config = dict(
    n_head=4,
    norm_place='pre',
    positions='rope',
    rope_base=1130.0,
    init_std_qkv=0.0238,
    lr_head=0.00603,
)
MLP neurons of a small language model. Each row is named by its layer, matrix (up: input weights) and neuron, and shows model dimensions 160-255. Each number is 500 + 40 x the weight over its row's rms, rounded and kept within 0 to 999. Numbers have three digits each.
A block is one neuron, or neurons of one layer that tend to fire together. After each block is what it responds to, as a language model described it from the Wikipedia text at the highest values.

L2.up415:479513466504436501470508552442494506565509491504479461504532535516557530514558495463491494468533574511559519483521457529473496578473493545474429507566469449536461447566509521477482476554430476463441528513557487589435581483581494458458510473574491482515543530483496546559499494540506553480
Description: Subword pieces that finish a word split into several tokens, often suffixes such as -ing, -ed, -ile, -ian, -ful, e.g. automob-ile, Guard-ian, averag-ing.

L4.up129:542541543467512467564490461561502477458501503514466537474550504448479484487542433495452505516473451518555498514530567411499482510510489555484558473466516526557505499510517553505479526496435476465542486563442457554480474489574490464476518464444503556518452485545576483471504509573520507413
L4.up134:577479544376536485524501537447542536477509478522452469553493488510457498538533487486458490521509532492555472535536520515443558442470516550431477514488452562533527562463498588437444544532458524421508504536483493541497495537530520490501515488441470514512507517535493465423484598481500426475
L4.up150:610493543461532552490474527473478442517491535499562446580543520509538522466512472494375494522429503450563454519532512494549459449527468561490505556461522583493518452493523528491472511504489512476485497497476515547491559486571523515482472517523468480473480504553494489473463503502498429549
L4.up306:531524545475472446556478548485562473497535474533446518470502543508468486465451414484459474455520471520583482463474493420477489442497576519453529493451520517494519538468499513513513471507480456474515499507428422522471558507520468410514527445500468545539459571523575501518509527535518485449
L4.up366:546506557502519459536483448509483509487477541468521520469445506515524484487526540545438498463547523460517520511510495496504464497511437464463484452435490501503598474490515523516540521460413519462475437533439534524442463505455504493479591507487530449561510503519574591430525517483446485474
L4.up399:511450482441533521500462438501493510505465467516583521460482506485531477531509518469443556533485428540521521499525461451508453489581459524456468515440501510491578484515454524534496549477491531525452475488453496477518481477534509501474540563513436488519476493504521465497546578507458440530
L4.up411:556500557410485528499408555473508502536503528536480561480588496504506534522555391486434468453518566469507553529584532531548491539473514493449501490488474566544505479496455628519528498508518527522496476516501486458481470471506477590467572488521474557476449535536504501466543505560547499473
L4.up458:499471511437505506449435520485525500532497570467559514489566497480474435489504473439480467540518487499514489493503557484468551459546491545486497487454461512539518468541505496465460490459503557498470539458453484532487441499498508508456504528527482590510514547509520491438524512490501486472
Description: Short word-piece fragments right after a prefix piece like re, ex, dif, pro, as in re-un-ite, dif-f-icult, Ex-p-edition.

L4.up58:491547456501475472499528430478495510559509531494434496521444463496517448480547501459568452492505534500538418514500557541525541455521606570475447506499556517435492543559425481505490429513495543527477492582504501550520502507507542520568484526495498503508517494484432475509458523469527483509
L4.up154:499489524484453489497502437511479514549505489476472503489489529482566485464546503511513444524482470488510435477493524486537486527493544561468437515549520481444503499493449499519491489506440480534460506492526458490501526548490494487503460512499493535531538483482535493513495531487484523469
L4.up172:450471491515439490510572445495452504510611590476445507479439495529401529500502462515526513487553441513555486480487547515466505521555512440493479509588554454454514516530459544516539455490520534446488558509482439522506472512547500541470452417487541559547476518505496520522489486528443515516
L4.up253:484474480568505483522537487473485508533520483451524468485524506576529442496469554499565467462477544546465488516503465536453547522498476515532419574523420389479452466463452512525472522529482509508525474530509495573455542584523535605452537508502512496506436535502531564469465552540505471498
L4.up254:481518542469504466549558438542504498514525487546470470488511530508509609487540479402568500522468507494541418445467573435445516521551533480505412470539512548489530486536441619506505479550498545486457532451547419478500511581566483442521459523497550535509512466459484473545548485500498481518
L4.up303:537499394503487518428519562528535470560513495475491481511484432510547500498540599487507570513495553505520502524459530507457526548522537501505520478494473499497528475535561433516462457512471521485577531498503514468547513488503491531514525492486482570492541458530560550489486466474456414481
L4.up393:469434517534543553527584461496512490514554597482479490511551555497524540458509553554536453533512442523532438475492501500501510436478548586532513509552496488482506519443515580454462465510488557450466535559532455510502603590512449573450538543496515481515501476471455495510513513458463483477
L4.up428:577469424565495510483589441419474482474565465500446468468470529548501493448574540471579514495451516469544497470510528474528551473567439473508408486545547467439492508549497582497502433502481454453427468550534472494483501505521465507515522509592497567526512514466544479476496473491489492492
Description: Opening word-piece of a label after a dash in infobox lists (F in FIPS code, B in Basin size, D in Died), and "m"/"mm" unit tokens in tables.

L4.up159:618503489455541546540516519541482513510494546511524503500499536541486537532555503504478398546496458461465496460505513465505481485536478475425531543547471533517476431543523505468447525473486505523413497547544434458523428565577467598485517500530560604525476488487562471416546440515543438495
L4.up169:593494540402429497496535492561543491479452469481517496531550607543505552536499484512459461515507452459580539469421543449489491411499499480539479517515551493527525468530553510450486488486478479521516505506464509433536483548596561484550539548470528530478448541467473505439490429446566418457
L4.up187:536483454436463493525480478489481444477452478526477504508545533474456500475536535505553512555525500455489522472538498426464536504512488537541500488510481510556442479531527554517484481465498455505476524525521461521470498569572494562482536493499592492565485530530590501455514412588462418429
L4.up257:464480527439565541529510438503522489521544563482518563451492517493448562457516488553513501473498475463535543507460513535489575462511536444475521489543494462485466447523446575521462549515532453447557464512586527410444538600583521487471499494535485564508541485519447492504512440455497420449
L4.up353:526489508502592470517535499451498466526443512515450550445512542487540511480467488522393485532467547443536472507436516474431528519523553514446493566453456481503456502506515590451487530499569496484470549496511433502554492594546473558487485528485500503563560576552477456398498502558498464386
L4.up376:536502529400494544545509488531529518548522513513536546500455560476464541546493465528527489528566507450505529493470562457482557538579493527504534474344472439544514502466494470505460470468535504448482539636494438485463554527574528492435542512471565556527548535499487536464561484479520445399
L4.up494:548479493458470477578491499468499415454529507537514430445407536558515556556549542432501469518447497495535490467473509461489500443490463542460501533517497504579550469467484521469440516517485487533417443458461553506500436546595525553517572474524540584541521462402461476388507557579506394475
L4.up506:592448543486442502521481440501501513451488524527502472513521463599459526510475464484558512508477437459483481490499539462459529450474530526505565536405442514454474527504464524519511400497487476461460447527482434508523476508454521496461515373506464469555418467462558497419513483569502444432
Description: Mainly small row numbers at the start of a wiki table row, like 4 before a team or player name; more weakly, sentence-initial In or On, and year-range or date pieces.

L4.up63:479431474518575495457525457495479540495555546485492527467524551510532499478559500499507412559505505485508458465455494505469511483575497607430471593520529482498444445576437546478477456522544537472537432508503519550511524510488464549465515485427512565537487506522520433523552490531547525496
L4.up198:614447456504624496470561506500473567413516461519444500462597506522504512479574498517439498509451528443597531503473450542517442513500477491438511537537568481527520528536530486548512551576506488461567524468494529519572487522523535469487562559540445538539495469518470509480508538488521495537
L4.up252:530470479515619519517489497481482485557578529429509481504472492471489499489567522480541531517487480405480504506523544494536477524543488551490431520483479538565454467518434547513469544516537442477549540505530508483429527550562555519505541521451554556525492454446565527459539529545513504486
L4.up365:524551518512442513494574498554500459515542512449529534454505542543498443425554555508487470379426595472565512490535471463537486496520543490465443495557542554545480432548476535528493398539520466513427533512592469426463576554576485482486502567461518494537473471532505470474493489456580547504
L4.up397:549454543448624494536469460587441558499584495494473523455476532521451555432514549467517428551504444458467455459502593498500427498501475554537513445517447529500523443543465444533487484513528513481550478520525476487485532568457482533439516578510459486548438472469485536459524419479506497468
L4.up419:462515484556473535490522508445533475545552492451511467493559575508499457438586526460436473558448501527474389499527450462470597515578448560447527532476568523503449493466489561537463490438592469424486518544572525538526512577578450524526546484470577497500515522533532488502523505511464490531
L4.up459:520497593437456505566502437512474537560567468516544418442503613497462498409514505435513503543481489484477517470519540489498481503574484529463497564511480518498446467519490568493453425495508452493522491580498497420481506534513455487463498516503536579499497594470544514447510416508501434442
L4.up472:535457518502558498468526502434516488521632457479484529436498547525440513454546522468518510509446487497457463488432468492526490498536500566413552512546574622510468507530418589504476515569506525463487529560486500448498545472489463518487543484467490529563484475464531448483520508483536393503
Description: Word pieces forming the label at the start of a "- Field:" infobox line or a heading, just before the colon, e.g. Production company, Created by, Children.

L2.up18:567465499441513516559573458524488473458500516500499485478534516454440549492556486519524465507502499467481462486444541491504490473526506436406470397522570576428545481499517538450496533485548532477531481531517459448551491507575450549536484544492514520544531493397498498404552516510563497490
Description: Small digits such as 3 and 4 that open a Wikipedia table row as a rank or index, also dates and years (March 3, 1963).

L4.up64:594504514453507483555502485498478461477516551511492520512537512499443497427560497442533474525493470481468457581435483459428525504529503485418555564516466493442514532444534581547400524508504499476502490511494499471508510445499536477439572465534478478518466537456522531449477488494541467450
L4.up182:564456494418525487581548479470464510477504540494536473492453490565524466523504496447492491459458481518628539545532457474516451482528549498498547485561521492481457451538491527513550449456479521474525512562487525554455548533516539553487554460518486517499498528498427483535513483508587524547
L4.up264:517508516485499458477571519489466512435491556510516551511490489563422534499495392465557482504463417438491512552497448447467525502519582512534576543426496502452468485513464527510492540523508539489495439544519491441555514486472534539467510504584453509584502509528530542474517522555513487397
L4.up329:544441465498540465537485462493535490551503495476447558495456508555489447448480465490520414551487470530510533471558627520520535507532491490501491415505453481517474481494503534508514459518550474439486497504498509484544437539493500467467468500499509467528415542470524585500521458474543473439
L4.up358:489567479499567454500535490537548547561473505465475470527498473551488505496531517506519428463483497526500503548558585541510512552502493548510532483516511452537469495451562455497518490541467442430571474522597523413627539510538488536465487499549457500528494506529551538469481424524532532397
L4.up401:556470511404469504579520485534485451452498479553518538543511537443443541515561461509491499498408450541490457539482523444483479492504529498469539511468550531469465545511513527514538486466522441444465445515425511481477494494491557490475546441458448515484477476468529545451481491544510456427
L4.up408:586513484424495508554490477532545476468485534424515510483476499473528497486507490463446473465501436509536536551465497463554507475510516497553541486498621529516417435486584574575475498490486522460520474506496525471561463471581533562505498485550540484499508489519550470484499498568517417448
L4.up470:546493464506532501502531496474473497492476525478537524506571486525469460394521476492515486562467502532525528555503543556534518521591450551499570440533560476515485525548489586448507478486458492460493509467433476516497509485474508513466632550486492517563433527433517482456509584515535494459
Description: The space or first digit beginning a day or year number in dates, after a month name, in, since, until, on, or a dash.

L3.up36:582448469494508502497484508546447426505519492502528544459508528508461534495522546513486455446490451463497467469498497479534489448592445462522505498554492480548556518516491533504447496571549465473524502452534501423441496538524500504486550376487558542571458536484543467374543474525550440406
L3.up60:531495514457473486439546431592484488577554506489467513466571516563450529513475535499495520454516422452481449514444537479472543449494525450502520528478483520493535488489501510573526428521488492536497396424631497524445492511552506518475571514584531559558486528515512517461576460583485446495
L3.up192:568445457457502485538469514542475576482468452546523510452571506476459529582535518529525441465462399451475492491452488505483479496496540462494547558572489510499548455558479504554482528512492551535508497516537491522487447470555459483471492480566492501497441542491496528428540491560482457506
L3.up196:593458456502477510500542465556450554479486606441579476451530462541528491549528548509524524485516440521450453476475468513549475530535520499508560455492506486511566487516503466529475486466513517548518432519501533444479459551510484524451575501545501558544474545438526527424565500535487431500
L3.up247:494454567483509502524486542526437455498508479506582527473438488575450564541516488506506515458438480417546509469533470472551449497497491506496486580472489504524575476553525486545492481540512494523520450479466642522414546497526502483444547413517518542524509500495431493507529511502545461391
L3.up330:544448576506509482472455509461484517459512431479582480476521549562422520455490510514518468432438488428528521465479473509580439440513541552455543528521522472518531489511461500521498516509475574474529435442543581514450465551479478462466551449558519477507479504419553497529545486469522428450
L3.up340:516493470456522382566477492554512457517504417559513496444512517511496552502569518498504515458425465419505421459486494438494497476504473498520481461528483526497452500558501454491467498542506580482500461470500480491428470493541496524562578400527464458534454484510511547434470492510535355367
L3.up500:549489523434504524491556440463498452475524513442535457464543492452579505481484434539505446446501470440480417565487506551407516479467500500555528439504502538490567521543530585533479508513496524526477527436472500549478473508514483496449588437524454523494465472447534496435491475484497501438
Description: Fires on the first token of a fresh text unit: the newline after a == Section == heading, or the split first letter opening a paragraph or quote (A-t, E-arly, "P-assion).

L3.up45:495466513472497451571445458568516438488499540409503449433601483439491510476469458490478442504583464517467457479568504499572494497502520509538520464513543546483449556543489542530530473494458456471484454501545494454477428453501453468466545482492514541510468491535508485456533486539532479459
L3.up111:541511508485579492543486472478506493448535495477532504500540564497503554501542454469553500520518467485506473571476541471583515470504484521440547490462484504477495480466558587526440448502466619526482410466512497509516411490491462536467554427500451525550439495443577499371513518495563433461
L3.up143:577492472488455432588503539467462432506468458481515447509554430526495452474506440450534505520502507572488522470462551538541528456534541556533642427478517481520468532481474559497459498479484518522448439453475469515468513496553484489494536468475484463499446520460493445506488529546546482497
L3.up147:535470512477471503477594445456491521531477522475467507429545520497533508571599440500506455549539519456598446612438507491480603497502509500474443403460492532533537524449364536494451523511415542515474441528466520540523472493522543477465494524455445528466511481481534557501515507515489528502
L3.up173:482416518482540473510534458506484464513511539490467440467505533491493492495507577524509463539570524456492501447481527457487551460522442480496467411542433477548456518501487521461486484462507514422402449550465524455531525592593494473479566418501549576492440518529471475463521503466489455421
L3.up208:599529482386472498553506419399527430496530486441529501513532555491557510551471540504544524515466424414532482533496490548459542552465515448488486498450453496477466460482483454527483479568476485527576475447478532549483507437586528452483607494460488552512503481493503439534498523478547430485
L3.up235:487569589481525452511462531497481397431508548501532526482562561492474526455506436471468520514518461486515518568488544477590476493481474557495561509442500457439483501538530631490503531493582522479537498507534446525508386421503487464506487451511557504536548502437564469492547497506523467411
L3.up377:530491520450535514460522502489510508536526529533465559469553471485525508467651492485484464538539520505463495470518593471431507559492472483451492504453514522510423530499517492555430531546425539507447517479530472515487510458536497459482570447482473529457527458510541536426631468575550467506
Description: Day numbers after a month name and the space before a year (January 16, In 1993), plus inner pieces of re- words (reaches, reacts).

L3.up37:444490487463432462464532448490524548499520509496468472550521425484439507528497505477445524458528538550490529529456516527464467502491525511547481497459558502500468519452432508468510514530470546510383483519522464513515516490453495530505521433546514537471501615438467487555450453475479519548
L3.up46:535599433432454469449535470463507541492499543528516428523493442495479534499561496424518449467529497476488466574470531582463491540524506505452501478596517528483517579495476496460537478519497496498408478553508511518496495484569514580503512470499457457484515488479470501531533473411515500547
L3.up57:507504503487453468420550437445546512526540502500581498503519452491535503462517484501519516442577547544474477509407492570499504476530495490444501365510571475559582529523426434563574556551529529494423536457540524523532498519539515494560505526613529484469541529516549505553509515460490530573
L3.up136:492404492492519495495474484508528549506457557484473449447506445539505504504521491505429512449547441489512606513512518548455511523504589549538575498439444537471488471464503532520485476502487480482488477435526526502511491459525533464460545498498464524526472545464455517486527420461516448512
L3.up162:487492538462514548550488490494515435513478604473454448454568530523520476536485434441426428511540471508535501461521559456475488480546506527484535423481519488455484510471454538565432490521501522510487468553517415567533497449486546474478447465506537526499530498517597518529522488468502555482
L3.up206:546557503468494528516511506444562434467536534542451477507519463509519505512538463450508457543481496480470503510518567456520535438515476530478462442508540487552507506461457555454477522526499536506463549572520482496572431519499523495539508447524516536465476524569532433465507496499483444508
L3.up348:498526451415466565436534554483466465515469530521486510455494471485507504505504493444449439376554453424422528522470508467577459447470505531562553458499534494468426519474446556514495540524472511498434551469497437528527517549567487536557497433454496485518538507550521488479530538475504513502
L3.up355:523529548418474496485514525506507542512549485520535484487554546509522555501490466474508517528534508417469495526490536460498476493510503560439488502473509522528504479474532552543412486562496508497500495565455500506508543504506462517429530444507547516485622522531551506533489488516486423465
Description: Suffix tokens ending a verb split into pieces, usually -ed/-ated/-ired forming past tenses or participles, such as abandon-ed, elong-ated, insp-ired; occasionally other word-final fragments like nucle-ar.

L2.up214:511430512462472461576526433527496574519524525447502558464509553572483590533476454491468482450453486498523457576523537516534495479587516509488473451523507618565499516464501510520474509532553582494470505471583516430463527555583450497444537577552455508523449520447475448457459521417512455481
Description: Short word pieces, mostly "es", that follow a single capital letter in names or table cells (Les, Yes, Peshawar), plus table pipes.

L3.up108:553505533546480490475519454544505559489575519457525480529504561587477461489513507473512406440506528462594492498514578485469482529538576477487486566487469479499530512532517512508559447451470497496490475502475451521412544503485469483493549540557448534508497596427467531442451488577439470452
L3.up240:506450451416497500468524458524516483501500488475476484439509497572457423421590503527490491442510416452503469498533572463467497499559522534452489450547518495540504473545552536560470476558461476500512465441468477496446529557517524378528543437510465519598539514492482515452474528565533485509
L3.up261:565472488417465488502510439525448479532559507425462562448522520517484559452501484569506507515528482437497506520469550502424454550443541507544486488427400479599536443541521533427494525522474561510544445495522468424458497453531477523450541465477429490502443544502449494433549456526500462426
L3.up325:493496490508496534551601476591458483518537553513494488462518507542522541484507463475529508396440469470453445493473521474507518462548541493527476505498505542498487586483471548480457403502519501526519502505514513441501532461558527527443495539509532533517502494463474490417475555470538494438
L3.up334:523495502441474446509527500443488466516521511452522461407516450568471573500563559509511482431507476448525533551512541579462447530564484505500524440507568551529479470563524485510452468503468514479517472490478524521493588514507466466395568445551537524508449438422459499399461504552578445508
L3.up337:531463470486503480521539475501504523482481545488511494504528522534452524480561486546514544558477458396548437511488562498502528511506523490396507512479538547505483470539447475499458481495481539538522458534547544409432511560512490478481518472516498565524533484528440479420435503468518525442
L3.up389:528420481443500555520450466498474470508510435468496512535547507567467514413544492471496509474498404470527486528512572476520503480537542520452485431567445504447469447481566493460511481556535468473473459422534494507483474494565497476473458450503492469586438520499526488468444518531495522473
L3.up435:606447485451457491512452476503475513493536509518557449487494563543473516464543466566523522430487492421524439499534508489479485523481606545516524462524444489487515526532498487547472446494433501472495387478519491437460525539538492521521559428507556471498477465525474531437475474520522490425
Description: Lowercase first word pieces right after an opening parenthesis, hyphen, slash or line start, such as (f of from, (and, Semi-f, non-p.

L4.up38:554480581511509471511474442446519473412487417513517521590432497462524472489557467509465500507450516497519466534516565518498541444471536491469487493485462468504565446482504490624536517487557530542487439536483554491454441485506530459525483565497473481477539449588498486495500453399549508449
L4.up120:563459562497549548557537523429507418483526433599552465519497550506461496455484485536520479470463497482535529516488501546493552475469518553474526530536526486517477505532510461497525514520568480536505479518444547471430490545491488420520511489446514433477520453534543478506495437447534500428
L4.up215:502519544455482485513504491499511440398479521491487509504544511479518533495547437502422513551493599472543466562424473457512489564521433487450480579516483600543484502479525557487529459512563438493499468509442508433474475498444536485520549543506471545475468540471447495525544496449607468482
L4.up218:597459548464430488560599488412516417433495475534599478470530521493494481509590529548518498541511427482432503534520468480520552477494497481438509451481529455506486538480539492504497517555550461472490501458487443465477474485489533479567471490480466469459507555553449529530512459435541421367
L4.up296:562451460472502442554483535512483528536508423527507480498546500477488531436477506469434479473507515439506462526528580477508488503492615542442497487549481507500479509542493511549482501453542488489530437490477515490431481547533562436411493551531467468508525523469453500432480541496497507450
L4.up367:578496512451550453509477443461491423432517461496575471519535493526519536441501472498515439504471525504549564580552503447480553483478499512475521519557456488529509477525497530495544486424454453502506432516510526472500477531548468513439555466538461487518465502464601580469493396550560447504
L4.up394:575486550510551481470550443531542455423575517500512516522512579545544511462491550514503467497456577509503503579504515515495502488486500547545531514532479436500550505480558533545554516550570480441487453457502501456446461514466506433546509469574464480490439488426474558542515558422531479470
L4.up436:505516500435502525514530585397525483485504459487483446519569519495591599463506517490474506421430532447513451569506493514497579500520493542540560494545468601474464459488443481498486509567550493531502449479465549477511537472525560428495531513506455452476484483496477468531511491454506470417
Description: Word pieces inside Wikipedia section headings between == marks, often the ending, such as History, career, Awards, Early life.

L2.up145:543490491467537386562473424381482494471463501518540486469538503491479468479493515522516480480539421475484502512489523491454519424521509565523521540559512472523488496503439488475427559519508542506527408493541494460462475546473475517488621469517519502526464504446519517449573516526479460539
Description: Newline tokens right after a wiki section heading (== History ==, === Early career ===), and ending table rows and list items; sometimes mid-sentence words like his, in.

L3.up16:601501512499527539575521501506522506541555567535534506460428491506483524478557508485519495576490469473477403491546563509490538442568477541461533518562511477529456536487495574460482482434467496483488543477441461472463491488526533450508487502492489482477466489495465461472528468476579442469
L3.up180:607481514438568413537570491514481455508534550509573513533571522455490552466438574495520476486498521507533462504486520472502569486542466500547460463536481531513466507500460501436485514559476505522484469468429493525502447527527482510432545505504544496508468458533539517434478576510546437505
L3.up304:521442482446399520490553531485561528512498455410500484470526556536501526492485521500460408530499500392525432455525553550513522509511529530476483430478525547498511477498511507444410483512457457450498592562518458501483489514515473435487547568480497523561530503489491525454565523487469459490
L3.up312:571499432473558503589487509468482523520484473487538521483578517513507489504561553477540532505550528529498482538480536477520491490564468528526574461561467538519508514549496495483486533592436518496429436531464479521523435500438489445470547484550453453516468455452422508525487511429531421503
L3.up318:494511540508522518479481472569491439541536572501495455429506567539514547436560429456435526535428471435510426482464475508447511436572497518432512484495437516529550517506458575497499426518570527480447544443527495453474461561571502571482501482552519477543482517502513474499490568487473420414
L3.up386:527442484501541510543548527550509530505600560459504546458552485488487554467504506470502524559581484491513523432527540440486511518524472497476509509480541549514546494518493560484423519493508521453522523469483423529447489529465559539454520511489505555492536595447548529491518551480483421416
L3.up481:587492459456473530538474446565526509490566561485581506467535462517480483469481535475498492554564470447509402506517479442502455465497474549479517486486466572499512508501443562506442511500468510467576490443527497536519459546506480541481535471526517471505509536450426493474524511542490466477
L3.up484:572419533506495466573569464488489500513518541457524515521532464493507489457491500518517396455569483537542506594461503479481485464473527548444522466544442494495472505494523528468537470484466465476485539502566500522551493473490497494527507500479569548491481513476445549539454471498530438482
Description: Word pieces early in infobox field labels, section headings and table cells, e.g. "Gene loc|ation", "Chem|ical data", "Awards| and", plus spaces in table dates.

L2.up337:556424511489529502545517502486481507475601563439508506488574511525483554489492538512550520548488534450489508465553514499505498501575497550428500465506443591525537496504510571461475526527448545498538503505438447498440467477487538498485520450488482576470471494495524488417529463494567399462
Description: Middle or end pieces of words opening a new line or heading in infobox-style articles, such as Rel-ated, Chron-ology, Belliger-ents, Certific-ations; also "is" after a paragraph's opening subject.

L3.up40:493534516474539493517492467519483561552513496506610483472460508615462527520436448396504503454501480479503432553452572498504491412511490489521452438509488544495550471532518508546511461496606560484512471463529524536419504524493497572457497495615522513511392585419503577469494497480523487497
L3.up105:513449452478589498541488547545432501575487505442504478517567491503503537416493460526590497439488423473510445489494426498617486451567574560499568498526506514380536475539454452516529466523509588493550459453510486519464497506514530495469506416529501503523483592501476558514511554433556456463
L3.up172:590448540459480437534530472490507528510524521481582510450490433466502541436504427538508446509507462433519538619460529521508517480564497504494480511476484500456505530544436544493487498516518551482489423457529559354498546512469522528437528510492457500533451524482483473459545513439558475472
L3.up258:595422524572611464521502520492463535563572544425551493516477433558468504530499449523542474524423392445484528570464501488472498476461550485495553422538479547488498477508482492488523538512448552476508441455555516501454516526508500520470507453502484446490449522463421538413577510474501486478
L3.up351:468502522508538400555483573507511465540645514552557479454481432559481498501489500465565519487546384478452468563471527406470502455551444414455502525496505502434505479501484515503487512478509607461522494516515500456448502590511471503476456529493488557506485584463523581465541504527531533489
L3.up384:538449514516522486471469460459462461512529572499550440558473495507382548460527480456449528504452478432527428506522505518462450504504549438503502479499428521478513537497473569491506471466523527536543467461488449466444480566511484464424567451523505544503466564422497487488547510518507437397
L3.up425:614500525527550484583581476550457560497546522494554482462485554555475481512504455531517523459488532405551458497444497491561483483514505487451477535504474493548529476569517506542546537474510550495519383465544500527493516586536503490475543466506518486499473478510515480495564543436551540478
L3.up504:563529533504491486504530457460461466498512537559574423496500459567536550475465529426518505451485479451540476504462481518481473426495531496499559456521464492513560506515457554504451470507446575521581501551501535560404524550532516502464557426523456531526470506543440439425502528490502424448
Description: Short word pieces right after an opening one- or two-letter fragment of a word, mostly a capital, often in headings, such as S|e|lected, C|om|pany, M|as|ters.

L3.up145:547485492533513515482544543515504496496566479414451447470499489487460496517538534481506443489512490402427426467513464447534550485535532525490492555505556528500469498513504584544460381492495452525467492477532449516480504522456520485495502504536516530551564501581504455434600449562488453482
L3.up274:504507565494453443451470485465532484458551553457515477477556522521437546500627505459498464467505520439476446532484539481469521433503477526514484508547519494572544478486446555536519530509540500506457481572558506395499413602515495530553501563501508505535462534490477442418590515564551501497
L3.up341:549531463435549481521511459500558444567532536433553470453533509452456416509460531453468480503521506511524540511432496508429491461499468494490492504533558555476471473459454548466510561474501477519508515486533439498523472494522495500480546555511493608483432567405562525553578473532448454513
L3.up344:498480496559469483483564459504497498490514569504506460419487524480471468468541578447460545517515482418528525459550465498468539476486547533448575522504501449521558514480474474540492545414427532555450513537476470526448510530505547508449459499432476477493553478492460511448495496510448421520
L3.up415:562413526567480538463524467538568523539572555538447470413545553494445569522500555494500480495518475451480504449522547514491529475574432496488493481497506506582512492492533546497515533500512487441427456532488479477508444609508464587507513483522509540427480524413485502422557557455536435471
L3.up437:457520526433546515524515476488508476533581502456463441507538519547443542460483531515508474473555525488531428475532611589475535527507476533482480479529476533445505512496464513497522505451473474406415513494478414444521473531514515535473531490539568504581492536499481482550473524476491453537
L3.up457:481450592508467498512534447533485514476573536472502497448485513560579486472555538544474432442483537457494420434535494477499511482507544534453469380497550581509478435571504577490455454479500512540414544495462479473497539472577544549445468466485522538528470554547479526437485558533500486514
L3.up490:500549532489441545529470431533507513504562522499446503437586471489498515475514538492480521536519520450497410476490587425502519506511542548505446483505525508427540473525481563468469464495484451467496506479493447457472544492500509496450503474544493534553440503492465495523547570508410447511
Description: The first token of a new table row or list item, usually a number such as a rank, year or track number (e.g. 10, 2013, 1985).